{
  "num_hidden_layers": 13,
  "hidden_size": 160,
  "num_attention_heads": 5,
  "num_key_value_heads": 5,
  "head_dim": 32,
  "intermediate_size": 512,
  "vocab_size": 664,
  "hidden_act": "gelu",
  "norm": "layernorm",
  "norm_place": "pre",
  "norm_eps": 1e-06,
  "positions": "alibi",
  "qk_norm": false,
  "attn_scale": 0.177,
  "bias": "all",
  "tie_word_embeddings": true,
  "parallel_block": false,
  "init": "uniform",
  "init_std_qkv": 0.0358,
  "init_std_o": 0.00702,
  "init_std_up": 0.0358,
  "init_std_down": 0.00392,
  "init_out_by_depth": true,
  "optimizer": "muon_variant",
  "learning_rate": 0.00691,
  "lr_mult_o": 2.0,
  "lr_mult_down": 2.0,
  "lr_head": 0.00766,
  "max_grad_norm": 2.0,
  "warmup_steps": 200,
  "schedule": "wsd",
  "decay_fraction": 0.602,
  "decay_shape": "sqrt",
  "final_lr_fraction": 0.1,
  "batch_tokens": 16384,
  "max_seq_len": 512,
  "doc_mask": false,
  "train_tokens": 125400000,
  "max_steps": 7654,
  "dataset": "wikipedia_en"
}
MLP neurons of a small language model. Each row is named by its layer, matrix (up: input weights) and neuron, and shows model dimensions 0-159. Each number is 128 + 32 x the weight over its row's rms, rounded and kept within 0 to 255. Numbers have three digits each.
After each neuron's rows, "fires on" lists the tokens most often at its 100 highest values on Wikipedia text that the model never trained on. A number after a token or word is its count.

L8.up477:173143108118146118149128107103092120146166112076147158099118062117161143112171105092148151117163128079137146075105114115127186158068098116093129058163088114140079149145105112092142124169107093090097161135067166124164079110126069060097114089149111144146096117082149112125088154089132171065132110073159142095075135138102102156108160131127109125143150142083121180057169135157103109179128129185122157119121138123089122115125218113137125154068048102166114165179159155131116146108157075
fires on: " s" 42, " re" 31, " al" 6, " S" 4, "im" 4

L2.up54:159096136106113064115157134135153115104128098158135124149149111115164147120109193126212060120133120152203136115162112147160117083103167125120115169139113107171120150175164099038135163115170112133100066137155153149099127092109073061136158138141087138178106129178141127153202084128110090122090122086086091113100105116134156130142043109158115145110118064089147202113183108110170119126098168146161142122155119130153171116108142119131156141070152173119150173096072104147142100091076140
fires on: "im" 23, "g" 10, "m" 10, "d" 10, "st" 8, "up" 7

L2.up474:040122158117140138158130109095131128125134145142108137138087090093083111107117116108178147079142128106156132143100129142132060106166197116098206103079064109091205111131174170103145153115101112157173151117135095176118148110107164185103129092166102132183163113111098132114116183158082122096185172150156163122136086126179100146140128167127151123081156091165091171201161075143172120177136176170129140109146199079116152088110139108079118125148101123133169124075103172129120146135106128
fires on: "n" 62, "d" 20, "if" 6, " d" 4

L3.up246:151104142088128118112094121153128120107128153129208123147180155085106111083125113098139187062120070101178104109098130045075148114117088126156122116175116117098169124151100094132090094186086121172116168098091110158115099146118140116157156094092137104116120186130117034149144096178073085182149137169121088104148092109119099092101078176135062101178100168126137146105122128142164135133145148106035126108148146156130078157171109148122173160159122133132143166139111172161120134098175168
fires on: " to" 69, " as" 17, "." 14

L7.up508:189176131106150116088134093119113120145127112091170147092170106092094190133146106105178112122170145187135148137121152154082100181128152096111121133094101144163135145133196097059074130115106115172116147135152162212145071108147122140135088123178117156190157153130193105106139147137087120155106182155150152109110142175153086117079084200124116126091156133114108141114136117199149162187101080110080130099101080143151121155113158089127067133095108164178081108128117109140047096119142144
fires on: "t" 17, "ra" 14, "v" 10, "r" 9, "g" 7, "n" 7

L3.up97:134129137117174106191152113121150183123086160155127149076091126061177106123107148147155162093143100169079121096112086123116109153077153149119124139142107095173132091138138125079143140140114067114143153088146154110108073087136093132144074082138155133148176101145154156126107153161144085179163159097112087096063078149122151129152112137174102081130129219158124117076123125146159126074088109131058125053145102053132115139200145159148202109152141095126163100142093136138177150122169106
fires on: "ak" 26, "end" 24, "al" 15, "." 9, "age" 4

L7.up183:106147143026083100116111138128096069109116113098080115147118108124130079121094158111117105176108151098068129070185139146135120113089115126083124121134107144123135176140154076078144097108117131131121090147132154161154114122103132122132125155152151125092062200164121138208118145087176136068154153063106135144068105164121110131078151202154176141145155173112154111093083200172141122208114108138135069154115104101148184099133168124140113138129085128127109110087109185111135187130152111
fires on: "s" 22, "et" 17, "S" 8, " as" 6, "T" 6

L2.up446:137129035085123171134173163141152083127171089088121090111167122114130115129140132139141109168173099171085165131090209093082125087101107073109160151110137163123095118132135122100136161128139138082090122131106180119117121086149127135049125190142060136098165185159123093158169102167189085187114136133080129138108116096135191093137101159110131179120173119076180117078167117146089182147099177175098172130169126136115143136145171102128137131128152090165119150168101104126138096136151075
fires on: "a" 27, "e" 20, "ac" 10, "r" 5, "am" 5

L8.up293:128136077117136094119200136087104137117123093168097157160117168109157151130130195173140206098110172074156118156124117161107103069091143100140076092115143123152137064144092137155128172148095170125103155125131133175103190101139116116169138118150173129161108177173126122065119127097106110136123122154135104140075126116115089117106157164111166057123105071116154170069090095105115127129137130104072107158176076119158136156083122162093197149098146174136112088072097073149047101138154161
fires on: "ed" 55, "on" 12, "en" 11, "or" 8, "ver" 7

L6.up406:147068096157087088120164143095169130180117096112096204110174086081082138123129177155143137149113096156108160103081091082172131139088160124105101119136135107169070123117177146136139096143153181140081160106104124102111112125120135111166095135128171159177094167141129134110123139104112066068096051067095091078096148100082149126175167120140138097184107097135158119129131175106155135166198096116126092108110106124126166110127201115113111098119078199133128201142189113136100146104114115
fires on: " al" 16, "ic" 15, "m" 12, "ri" 12, " m" 11, " re" 7

L3.up9:130127125151158125098098182185099166117118171118159215140107121115134128144130149069106105163083107144091097096092121138160152169093152119169178151124088118071086114123126172119081133101150106116159096073158156172121118196105111133095098136105155121100130109097092102133090109118148113142144157182100222197162098112147133098158094081170141119057163112061172096087070119179168142118125133102150180141113173129104153124127072175064133146141147153111147153150122115130133093170139066
fires on: "ak" 23, "old" 12, "d" 12, "el" 8, "ith" 7

L8.up405:147152128147123067114142108131114144179120122121152203102126134172121069116135113131169164058098129120103091122094070109151108151104173143122106097065133148204101161143170143096122171157149188140069132111108127159108139098081119135141153134120138138084174125110125087095136152096096152118160132125149109155155160110108085160133041117154147100092110159167169128111119128071190105093123175123167168116080117109044111130102200136068152147159079149137155030161148140143125122150129077
fires on: "." 55, " on" 16, " in" 9, " " 5

L8.up175:094128154081094158152130126170176061147109088111127204134097152142074115167104108111080078152121088133070095121143126160142133169112138148141098136084079078178093114149113114054124141092154103099143124080121138154117143172154117166118111188088170126168199122097134155074125073105125157083145073181128106135135202121115091089067140194108166124110167143180140139121112118161120207137121104126155139126132115066064166140130109179169164145166101141164154098137124094121137140122137123
fires on: "e" 34, " is" 14, "o" 9, "k" 6, "ear" 5

L7.up242:097137145056126109135165182114157145102139064134117128150185124132112109105192145095175142123117121170156155167140136179114103206118131082120158136136112097167166115061117090112103099101023111211129125107113112113101118142110088167130075123127141146111134112137080137118122156100108132128116139174129111139154129146122108136117107150131131113109145200114070124135119180180115131099198107098073153113131128076094119130048147141212115108104085139064141196139142103118096126122184187
fires on: "in" 37, "r" 18, "g" 8, "s" 8, "n" 8, "u" 4

L3.up95:125110105130076126138117221116110132168184092160116157091122102106193114121093130061143160158143149185092123129177065082154169136143100084093081101141104096108125128137172065094145119167107110150133139110126102196159152120096098099160139132118084121127148162144160140167081126123144121117127149121121151115131102119092063131165098164179075116145163181085159202110185129082158121107157133166133127141141124066162108063143147143167088162107111106100202124142121148150180104062163108
fires on: " re" 48, "im" 10, "re" 7, "ens" 5, "t" 5, " res" 4

L3.up118:132095147129074096105117092131128167150136105148154069181161103098179146134065139128169106082078113141067122161125178124138094169130149122082117076104120086163142108101110139171094149169156116102104145123109106100191137121136091184147167141133098105103091124109170118162114159171035144098172160176096121086160109145119172099086106117102102109068120084131158098144133135128099130193178107147110139124107122179106105148110091125121062110187130151177194097176185179084161130160129159
fires on: "re" 41, "le" 24, "ur" 7, "p" 6, "er" 5

L8.up436:136141194113141136110063132134150148160151080129139115120124159151152106113049167132114158129142137150074200095140108126148087160107069165085129171068107147168170120152159153137110123151111052218176093131089088104120103150169115115124119120100130070141124110136109043138114128129162096082148151180122094103124097119160038164139216126156140155101159160092108168079184076088170116142153114145153129134126122124155122134133139055155103108097109133120125151089166115173140139139101131
fires on: ";" 59, " and" 29, "&" 6

L2.up325:174176111107096070109110163134132145088107145141145179113091107144202054129189160148158115144105112174146064161119075072080102102070159099136101061120191176094147121135129074137104098196083097153128158128080193164172134109130131123165152097119144144134183150145108154126133148136132124165147177116133130151106104164115088089113072084157070104154065145146118133110174160147122138121175130136113092112133148082092146172113126135107164063098104129098094089087132182126118132118170143
fires on: "." 100

L8.up173:127120096153129152149122171144119181110075057111154102111105131104140145093093110089137134115137139064141058126143112097126155130161068064122151092138096117073152139092101149123150202112103113168129088091144115169174128146177130118133156111069142143144157080105178081135108129126125210146131104087097120157135147105179112156112113194112123119158158194122157198177082081082101098119124172089151173102105117124169109117156094125124158148180139127116167162125172034127152115084172142
fires on: "or" 13, "u" 12, "re" 10, "ul" 9, "im" 8, "er" 8

L2.up295:093118163131115142150135145097133113132121146155117137099080103162163148054142155135187123064167151183207069135103083101084118150087176097120146132098127116159145125129152158121113179100135181109145096142132135129068110160102097109128134105121096187169158160161132110139173117147090117074126039100090161086172072138159128150116089101130127091129139092154102126191190051115153119113117155154086077142166152142170075084126173113086168164129127118188124139130133175146123099082096167
fires on: "s" 22, "l" 14, "n" 7, "m" 6, "d" 6

L2.up65:126122118163155119137125123140110164107067184180157098143126162115171146134196082100137141136074150093083057129194163131184093113182069163058160135131186190120116111100108169119089104075137073145112161033135139145125124125143124068156089148134126177107191122147154128159129139139093124155131111145163142165140151107114115136142085113177154093100124148151101186147099150145119133128099132150160168154140087149151098119125098185097158115124181148098096117072166122126146129084190069
fires on: ")" 54, "re" 18, "6" 4

L7.up269:096141087124129136105146125179147075128153184139171135183122131159151175103111069143141098166164094155174051161188084093161132128098112122110109041128097098052132111089157113042149132120077164165084119101146125134112102135124174184167144130122149165165122174144112134129045139144127117119134105122150125072166124120115089137122159154094140108131138090195187169163178086145159148078112203143140120129157135102096142143149118138163115120141104156161069196108139135105140154103110124
fires on: "p" 17, "es" 15, "an" 12, "l" 11, " the" 9

L3.up169:118152144099137069097111127145124120135102131141120051152140153146148058161103120118120106148102160125118123055132150091081179149080118121109132110110136147088088124147103106102130147095106097142132087084078135162134098121041090106168139164222147134129099173119166125099129110169123131095113130112080091101085143132144208041139157169136169091163188145166101121208161105150197139120118117100152080145102093181145168125165178151152173171122110163102125186146138125125136155109117152
fires on: "ar" 47, "et" 39, "or" 6

L7.up417:148152067086145147155144153134123137111192146095176143091084108145119139186117121117125169139092097119074109174164128124146099101097179099143166130147073147200155101188131148133110097173122178117074135104135078058166130116143131071146120111119131125134083030126124080120079115132116183094144116121117179124159111145129146091098107155112104114119133127073137159058143119158048087103115177157096153102086076138129106120111207160155157151125081142056102136155113162147127092142132099
fires on: " S" 60, " s" 38

L7.up10:097142161155153096085135134082207140160149127110102130175143061168104071132157128180146122136115131073113104091140165151155074163116129154094175110100114128104108111122151145092140122146096127159104178161103098121101111123078128104091134106082183130143055113132144113160093134086128093163137136151130065144138116091104099150131091153117178131171181161095191195142092115141202153102124127130107123093095092140169114155085187130171181111173107105150119053117113118150085128075154042
fires on: " " 24, "n" 23, "an" 8, "." 8, "z" 7, "u" 5

L2.up141:117097152143155157082084115100137078139163073117081150092082162143164184119130139138143151117095140151127110171116136156119124116148117069166162118154097163178049020170129116150155106141123209081109126042125130188140154133127163111138144170141135150153175155109157136139129169109149088183126134117207164118119183121148102150166158128102100148120149094075113128147139174100137080105108130121134149168164066136085118155118110110152129150103153096168075151151115135177084121063145084
fires on: "l" 38, "oc" 15, "oin" 10, "an" 6, "un" 5

L6.up432:104104171157163148157176133124174140159163148106081166195103143073118148118105128080161108157124141130114181092133126083115109104053109076168144174106166183162149126145144126162156093100150143169062079122152166068140146137165050190150172146124146167172134119113150111103095112100162066104137152147147181087143124114148084144080098139118129147145086127125061143102088131072191097101140134149103142142112144095158161212074138125111158164162147141138118121084123082150151084139119150
fires on: "erv" 27, "s" 19, "ic" 12, "ch" 7, "c" 5

L3.up173:118158108112089105117107142097154106174174129157127092060182105078141107127117111173103124110048126129134145141131133187108103135110193078086117156153067115133086119145117127141125182135130139119094149108130166130074166147134133116070159067208102079156128084107118104133130198102131079102157147101131193154104114167177150113126195171136106131066112096196098134107112152107174134100162119122113129125131165094102126122180138144082154116124158060185120169192142090152124109178101096
fires on: "==" 100

L2.up224:128159090186099126223160086122126095097174117116203097143171136166072133129123163112120093130131154157077144132189209104174068142134116129084135138074101132106168167154060124110114137116141174085134079132122169131140161078173151171138133071143111167124090099168102145150172107096083129130125110100134178150109111144133130098077115127140129179127155126107152157106131136140115113108097140122104128157179081090171123148115110074063090186124139195136137129130136140172069063099134150
fires on: "n" 43, "j" 30, "r" 12, "l" 7, "y" 7

L8.up217:115132051093095098172105116139121111148117129121036180131175163162131183173126139159194122106205108134148137179156170133152111079069171125119161081111077152122103116115087128117120158103194136129050158116121098129136131103125126088075161104075133083099118166110098118099079130105131085128164105151064135094136142135149121145124119110110173105114126124091056151121159141116105173136108149139176140108150175119137121119101114109093177210112165153056099148196151133093115159104133109
fires on: "id" 17, "ing" 13, "te" 9, "p" 8, "d" 6, "r" 6

L8.up79:071126186119094140094152121161118122145108104146145098113104117086161142045132108073067156161126114156143085175109183092158122094119180069090164146101136130105117166142109107145095132135125085178143082079114109127172149121163146107101130146105137155100120109125149134092076130126118156090169094137101165126135123142117105152124113170113166134133148125148133184145117092081078098204177191170091150111111128087156088212114174145113114085099140180082084139105217088116118155065096096
fires on: "s" 12, "ul" 10, "u" 9, "i" 9, "if" 9, "ers" 5

L2.up363:155161110084120075076133128184147140111162096059148095169176116112131163071152145170186149103168063119112139116136079134128061176116104132132123104107132081108160122148132132119114070179094123114144149206092201105106108108155137125160174132114140158150136116118106089151146143110106087124137116057146149143111142180142152077114081103118107174131113150149133194125112096070147097192165138097086122160168130093123131074164138172096186087122144069132097154154089162159142098118150187
fires on: " to" 19, " o" 12, " j" 10, "j" 10, " year" 8, "." 7

L2.up158:116149107143134120062164097104109170155158169133098144132115143131168116103070179134140136108164187076068121133089170148097120117128111126150169091121129128148188133164164157135121130157158143078140125137166122156117124121110154063162119082163107168169108054156182151174107076139085111153148124140166115087134106125107126158170145114149193104183192164173124122130152112102153086083227136097123088150121102147128141133075073180058140098091157111103142065148138133095150094133096077
fires on: "an" 43, "as" 10, "en" 9, "on" 8, "es" 6

L8.up416:120139096099098096129158164121136115118143150108131102207138099145112099140112085066107091107098124112148073147144151130139143174165087159039145113075169196100127122147138112078101142096132154159108169120108145109110124131201117133125082126050146162112161148126144181152106152132125115140115185119104109065123097221132144126072094112149151110236154158153101100121179159099126096080155170148136090102175115125133168122111076074108154153144105133131097128140128071114155090133190154
fires on: "es" 19, "in" 11, "n" 9, "is" 9, "an" 8, "t" 7

L6.up323:151136135118164188116194143131121134139179098164120118125107097126140161101166094130080081082087088089154149138126168135164058104132137120110103216036116159148140211161098089161141181082109114139148163094125177122124133069130105078120148140122103151153119127162111125178074149081142098082145159131155161130126144136123100111155192122152160071132082106121095131138105099150167094080147148125117132099102130102167041105155100085106182094122082110148074117124147121138152071138091099
fires on: "==" 94, ":" 4

L10.up444:109106128117126132182151075065100129156091125122099128173138119103133147122132107157091145120139141132102141169164142169131082222072104085128136139139082092228054157073114112098086179072087069110111085136109168172130077129116137125103116126145170100102199120062103132075132105159075112087115154116133138128129204159116120150131115123126105084138122177109149224159127113189131156176121165089138115162131160126124157107115133116147103123066166128155106142132083125127125140148145158
fires on: "d" 38, " d" 13, "in" 10, "re" 5, "ubl" 4, "p" 4

L10.up327:124114092125105131095135119145099194100105074125157158144155185156100151107079121094091148129083141081115125132102140097092163178156102122140129177147110197088176138156134161174174153104085162057144165143136097120167152122159113093138122123117102059148106158087151111167106153173114110115117190080157099096137157192090120146165124187066127112154100121197137129118154096144197095172144131146096121143168075129093141142136124111100126087060137161074055190096134130079143142141144130
fires on: " " 26, "s" 9, "u" 6, "v" 5, "w" 5, " pro" 5

L3.up101:209106199109130080164172140159076102103180129087170172168118123097178144188132071138162091087114126135141111127100163104140107117120133127107109080143150154071101149144081160094124141089130142114062109120086069131135119057137090161065119131102090114118151144146129161108081112118113087101165154111100102084081118111077139119174113116127123110167141091163102207126152119161199076154142133156133143121157104142114189136129139135125195142104183136130159128166172104065128171109078115
fires on: "c" 27, " ad" 15, "p" 13, "b" 11, "d" 8, "on" 5

L8.up360:121148104121167069113159114131113149109117159123186113090096125147090167099143148168134142123112227184163167144162045150158094138144080122123102162089151159175157111114089106113191166162173164123130122088119114094083096167096119119143165124161170177085103107151154101122105075137095105086117213089084128146140153121125146124099140154124148135087157125127119130140180126091156122124124117104129176133136060141162125131119117144125190146087097140126135121129162070156044076136032161
fires on: "b" 21, "ed" 18, "l" 12, "g" 8, " " 6, "on" 5

L7.up456:175100130162079124112148132146106142157098132132116180099114145116169094136176176121105163142102089096199097075117114095120095177133210162117074112146099158133119098147057112134186104189133141093127114153070122160095104110159126062157144144161094137072140130120072147099156147149137197085156129126143092076158157117127090175129083139135128069183118124098152118091122148139157126129106109090097182158154090076151100151108137080108098138117117097118172103170045087134151167178165146
fires on: "er" 33, "k" 11, "g" 10, "or" 6, "h" 5, "ig" 5

L6.up83:135096094136132117145188116056163077094151100060115135114178089171117129123148125175108087098109123131107100104128127147126070144071193115130107146073128153130155152136086132195172127125114180125105151099061163123059109128171064132136051112096148099136136168125125096138107144141090105080205133134115114195156135108091105134142160117110076106113097120129104140159135168140153093101110097065108105136069121100090159080097112116126183178097105092165047139114150150142129162136085118
fires on: "==" 37, " sp" 15, " t" 7, " for" 6, "n" 4

L3.up486:115134118154137141090196119178135146123157085148197097078082100121107103065105139149096084169202198094096131127154112096177108111152113144141130111102109135061075161158131161066163106122126138113094173142156160111102160100167090189133133167138084152127155183141083122129159111106111142149150135147109141110175110119160151082175079104154087151105085134076152164120151098141053085159116120168134179151202075136142152136095178149138119116090062125160151167134115092144133092125159131
fires on: "l" 29, "w" 22, "y" 21, "j" 12, " Y" 11, " J" 4

L6.up171:126141122108169158105151117130149102152145132097091153154149130102124105124129116125119180155088149194163131064162104134118161153109139174126123132107118116119154163119085087062129092085135145047158205169178129117150101148154146110092070146118148138133193059135141110184168097070116136145124062176080160046137160122139060083103135151112099106074112144157167131167104147145155125090106162129150150111113113136150104141164174118134118115097120082185090092144137053125140168137182061
fires on: " " 37, "e" 12, "o" 10, "all" 7, "am" 5

L7.up395:105076148108034105205146091185146120105214154147156125160145105116141132135152134180088128194055111106140078137135120120177137114162113074080185132154083105137095108150100177101177087153122134135146114108105140156128121171123122119093103109166150158173133143110137169114118114159191106118183164151210037141118160147118094119120088151108193089123078187142146132127133098113122095104124157120124119110154120100163104097117104128129071137079123119096092149169097147108132130140116068
fires on: "ain" 20, "ly" 20, "ver" 7, "ign" 6, "en" 5, "=" 5

L2.up27:151190170114122164140146144171161183107130106061094131200079156191139108141061104152095120069112113144083104181106154087124120133167158104088114155104126143117152075139112125144092124176117118117147148105100159094135153165150146095112165125110117103119120101113147188101075116091136130104158144183102098119156122150151142179101095123172060109090129169148121116146164108123132161043098099189124152095137155142120044185104175160127124121204167164141138155142169074122114179089134144
fires on: "ur" 23, "a" 19, "an" 17, "er" 11, ":" 8, "=" 8

L2.up47:099180060127152106118120078135139107094110108136139085090089122120222163151131157125138108100117129118154118149176115120160139123119162119187104082122134147151134113030109127083177122183111139136138131144114086131172167149162152139128128111155132080127123114127135067165137102084193193131096163101115135120093097086123194151090170069145082170139158122130122153113170150120161140127154062188089118107120141147129088199131099147240159113109092057154111133106092137117151136145111124
fires on: "ap" 30, "ay" 27, "ust" 20, "b" 7, "ob" 6

L6.up400:147121141133141090177098123155128133149122103172079164181076142112152119159118164136185148159124074134172103107162148071112168166107169130201104121099134107168115088133117123099113064149110084114106053168132078179151114114119165146127141099112138089208129160071054169129103108174105094121139158137153126130158109147124115159134118094118149132202136103111111165160120155153238121115138116114118166119097158127151172118104142149085104087164105134117139146114098101176166178106036141
fires on: " d" 13, "/" 10, "in" 9, "and" 9, " B" 6, "d" 5

L6.up423:084148164146156138163043121113139058086092120129071131159124176128182164186061077151103184119119161099150071110208147137163097119137088144077132129112138188145067114102143150117180117098132092123102113098122116143164131114136174085122122152180100147163118138149160127150116107179115087126126130170118121143093172096152150127081154162168081180152119091138131171105141192138046167151125151106139142179136151141114122128182132098165140128066128121096125111161148118087071105141074144
fires on: " b" 23, "b" 14, "ap" 6, "p" 6, "re" 6

L8.up156:126106109139117105208136158154140164112052113092124066068140063122124101106162077146089182190115126167086143152182156129212165137114106115136141141068169141109055124133099123145137155090100101118105146131174138138168130158143156132146127139149096127113120091120107104134157149083153144086089117136122177104108164170125088139097152153136162156181166091157113223110137135169122114110164151088032111141130148124098135116124134143092099174104119117122123109142188056138075137107167174
fires on: "y" 16, "il" 16, "e" 15, "it" 9, "j" 9, "le" 6

L3.up343:125171087081136152122107156138100133127163085082071138135139140145151108137085069180130159155118125089124124089069120121127147080102144174134206098115126190141114121182088129105105100134109096171143174114152104092166121092077140110182182197180131115086145215144107099103132146161188117116086165104124171159124084097191128076101102179101113147172121071124136157119145053139141085130130107106129162150142114115129124151151157176141133102057142156181146120158133111163125123128178080
fires on: "ar" 56, "il" 9, "ast" 8, "ic" 6, "am" 6

L7.up466:125176170166154124196117133131171142159147115128098123084125084095165157120110123149117144155105138154142122128161140112158107145058104148106169098133138116146154168057105137127085145150087112116134088165159120131116090080086161194107076117143132111053148177135081113044144118123071122106192156106173158128208142142114088125083197124146157127062107169149094127162105140142129104094128141127133094095133117104136202210106209106128142148115192152127112076091123139126134113162115115
fires on: "n" 22, "p" 22, "ar" 11, "d" 11, " D" 9, "inal" 6

L6.up464:088135118110120126091159110078070126116197162120089143118099118125183145093095071082109118181197138139138098133114120129116120090128128130126167145146118138103128110168151161154145163122123026147094120128152145162186089093180089195115070113102109160163122110137112113115162107189168067115161098148050168102189121110179137123122129141102134065163134153129165096127112140159175106195121151068121210118068140101125106152126157164085109136104108110147111110153165132125104108113086172
fires on: "===" 32, "s" 13, "ib" 8, "ip" 5, "est" 5, "ri" 5

L3.up268:178107106065116207107132133184106135176165155119139094144098099125133118092130092109096088124118128129081104142136074101148142124090101162074171120099073180196125142127120099125115146111063140116069140110141166087080068175115143134155095127150082174122151185147132128140102131167116136126161156108072156042164138142200111123128072117112109110160170083172209145148150098177153109070171137122163109144081100152143113110106121180126127093194117118126149112122184130099133134139124157
fires on: "p" 36, "an" 32, "y" 9, "t" 5

L2.up11:124126148142152132174187124068117167156140168137148095132102177182179106116135179119121124105119067102145124099124161144077110055158186131109120117084154095146108127148108127108051084122053115144142128189122098103099085105084115105167077125075136131128128121094171133159136130186123118173149146083130173143109127118163109130135090115154096147203120138098143123169187149191094147087151135097148174115185084140148058096110122145167151103081074140130084116160131149168196155092153119
fires on: "os" 23, "am" 21, "ik" 13, "ir" 12, "ac" 9, ".\n" 8

L3.up336:166139084142181196111152109103136150137130169115089098138157109094193174135140139098141132134102125129088150163151209188101091152126146133150170054095122164134125096120136142098099140095084099044094098154175129152136122152102109118143135150126097189098140072142151106146130120124162045116096131089110135124112145112093116065101085121115116130146089192164139118096181124150081100135089203068086148156120182123148118098119132145135070136167121119115104162137161094200182112078116090
fires on: "art" 19, "ill" 18, "e" 13, "t" 11, "os" 10, "ac" 9

L3.up285:148153087145131169111140040134135124092167169099157176134122081132109056122126131058144083039130113111076180103131104166106142134094150136171145066154131133107102145178116132152113163147186126172130124127148197132132090114119109111134146179170158167152071149100113109165131144125088122133089168127144182064102119140132155162107158144178136110134117145133162154142167080213104141144132120100160149106115124093089125139109098146071067142077197142107113091185075140127108154110116082
fires on: "an" 31, "le" 15, "iv" 9, "ill" 8, "en" 8, "in" 7

L8.up4:100134120112100137143154128166180105037145121113118197069104140165139133117170137074139142156083110159128093097101157093141113069169137151195080092151094145149085162146125127086123128106163161136160144085127112120133095138125131124159133204098136137158161127111085102105192162085143149117135112100076196085192190105198123098133133179170142098065138160106127136195128118080106109122162166156161124107166164159091112101165100139146152129122076120107146119176105070138137170155095098
fires on: "o" 21, "1" 14, "il" 12, "ce" 11, "e" 10

L8.up256:127172154094132188125108112105194145107161101095086113092132148136133138123090152171128133082138144124098151118175118126179129149098113060122152098131112156164120094138099127142110122193087147115098149138078107117085186111087097122146083048201159202191106217104117123136151140123163119182128138094143150052106104108171196138176152150144097148145103164125117149142143125133089128134125175119163138143207146164167121144150124159099084141076155156101153138106094105156187163101119077
fires on: "oc" 19, "a" 10, "p" 7, "ar" 6, "an" 5, "g" 5

L7.up497:131149122117191140091114139120179154143132095130128073127182131148119160100103115183165130142120132128087159152137120157053162102139142155134167112154142134169124125106091104095153164170134109100111134116157125091077114230109125148102111090141138143115108154119167160149104131107138182133164115086092097118114109176116144104163179100154108158131077131142132172173138144081045127134128119060171120127137085117218118122068135100194125091131083150067095101068114149075168165078105199
fires on: " Al" 29, "rit" 13, " al" 12, "f" 9, "at" 8, "E" 7

L3.up193:148140154112175102160107138110170156165124106157142140161133189125117120092158093143102097057135128110112089083144133160138109136172095150127163115092137102144094158117082137117089084113134158133092138110162199182113138157119110108129127181112100121148125177087096121154172186134058078169152090192153175105077101156095071149165165068110096047114163111097130108081135101166130185163125153135096183128183105118141130144157170115112075172075183125108113098086134144138097075156168104
fires on: "al" 39, "c" 18, "el" 11, "d" 6, "w" 5

L2.up432:133140091095194087104166161125178105127107148120153117160189111137153182111171187137165114109108171105111164110117169187071124119133170146117132130145103139090129085172118115114077115163104118097152155156161131182183119168073174090088132092214128187145065175121160128115203073135119130137099120126205153154123148100133123127071086129213134140113141109084115068097107136158128089150120116141091067097142120114162156106162133116104141127084140132114160102064135118094121149108103123
fires on: "r" 18, "ist" 17, "ric" 8, "ost" 7, "t" 7, "ill" 7

L7.up325:102130067141079166127081081114078105135110153140111128125098144091076158132114141158174156082116131112095152163127165132143148160139178093088132113181125143105137116172145140133099141166088161117122147123179163195176092093152153102183085103152045158153121134116177151115100109131063175110125109129132143145137115153212167099135060131161149087128144096092172101169108062095114098147139140105070122117062115170152106123093133149170076166124080131137177130168121173082105153184109089
fires on: "r" 19, "er" 16, "h" 15, "v" 8, "ro" 7, "g" 6

L10.up53:142151140125091133141147137113154162129087104082115126136117107102111077154121215112167132161087157149154167129148135154127090130126126086121147131119145095093075123094148057073137127115151117168110137104165113098166139180169095148126136112151145124123114134147116058163135097094100174177097172132110178142178083133151127205075097163176119126126134115121096117073168155099111124121130151090052152176095115107122098222135041086205110128121132138133043133162100163142150111145071142
fires on: " or" 34, "b" 13, " to" 11, "n" 9, "ay" 7, " with" 6

L8.up432:170122129185147107114133164139113155140158072084103092114104128092073120136124143094153122128102157202124104122156159117145126113146137092110129103172151099228104123177142157087146146127074142145099125128129166100153109126127090129133104121130184124113151121152201163150153107159149089122075165132192136089123117096043091121104158126147114139156156131173228155122128109170147130137136185142098135094155126054136143141128207074107065089142135122183066147148056140139079148128128138
fires on: "t" 29, "cl" 13, "b" 11, " is" 7, "v" 7, "p" 6

L6.up53:145157107166115069072179112103163125162157082132148108110107166078148100176093104131134083171114132083147117129129162100098125133131157148126140022219127158131143129097061113110157162120162133152113093129041100131127115119179132110139117140151172113108146111119095132087071116133085151165107150142122097156099114135056127134181164126116106126123149138140150078158073124150144102113096143096140180155173138099156166191094143101187171154175161119086131110196121098160118206147129163
fires on: "er" 15, "f" 14, "ut" 8, "t" 8, "ig" 7

L6.up365:176149071175116060116132102120121061152098062158181143151093167161165127117083121101099132151142150152137130091091123154162119131157099109110111077096122152097157146108209084144121171112093159135136162159132114143128135168176081184119159150167081171207101199137127107111138135142086132139167131118163155106102120157130095089104076115121123151078123117182194156110154159136187087097098139209169131110145121167123156120125105119105112140076132134154078194148119143163115179102164152
fires on: "v" 57, "g" 14, "ph" 6, "iv" 5, " " 4

L3.up374:125154124118134132126152139145186128160086156065166200131111169125121073111142145076148106154139170102140098091102207099125072109126064154154172183123101152119143134151134111098099123125151179122062063092124150150196113124089074116099107135139112111074118156086132155093156138196152096134157098162082176062105101082195141148111155085137168108130111174090149102106144105131210114175121120146136134158130120146145144104081177115087095160143087172147122170108142081109150092125150122
fires on: "s" 62, "d" 19, "t" 12

L8.up310:183112108083115154101115129120148111115143089098064109133121160183149085165107095174178125093096130093146079136108121071151087140159170100168114091147108104157099155180109100167105068105073113139136106112162165169102135137106148138155150138215122144152136175131136138156130085148166176091081135110093163173108162147144158114099125180087173067151100125195132119167110142135127146126143172138175149137126140086062097083223074130159064124131140121126150131105088081101131097166107167
fires on: "p" 20, "ar" 10, "it" 9, "n" 8, "il" 8, "ut" 6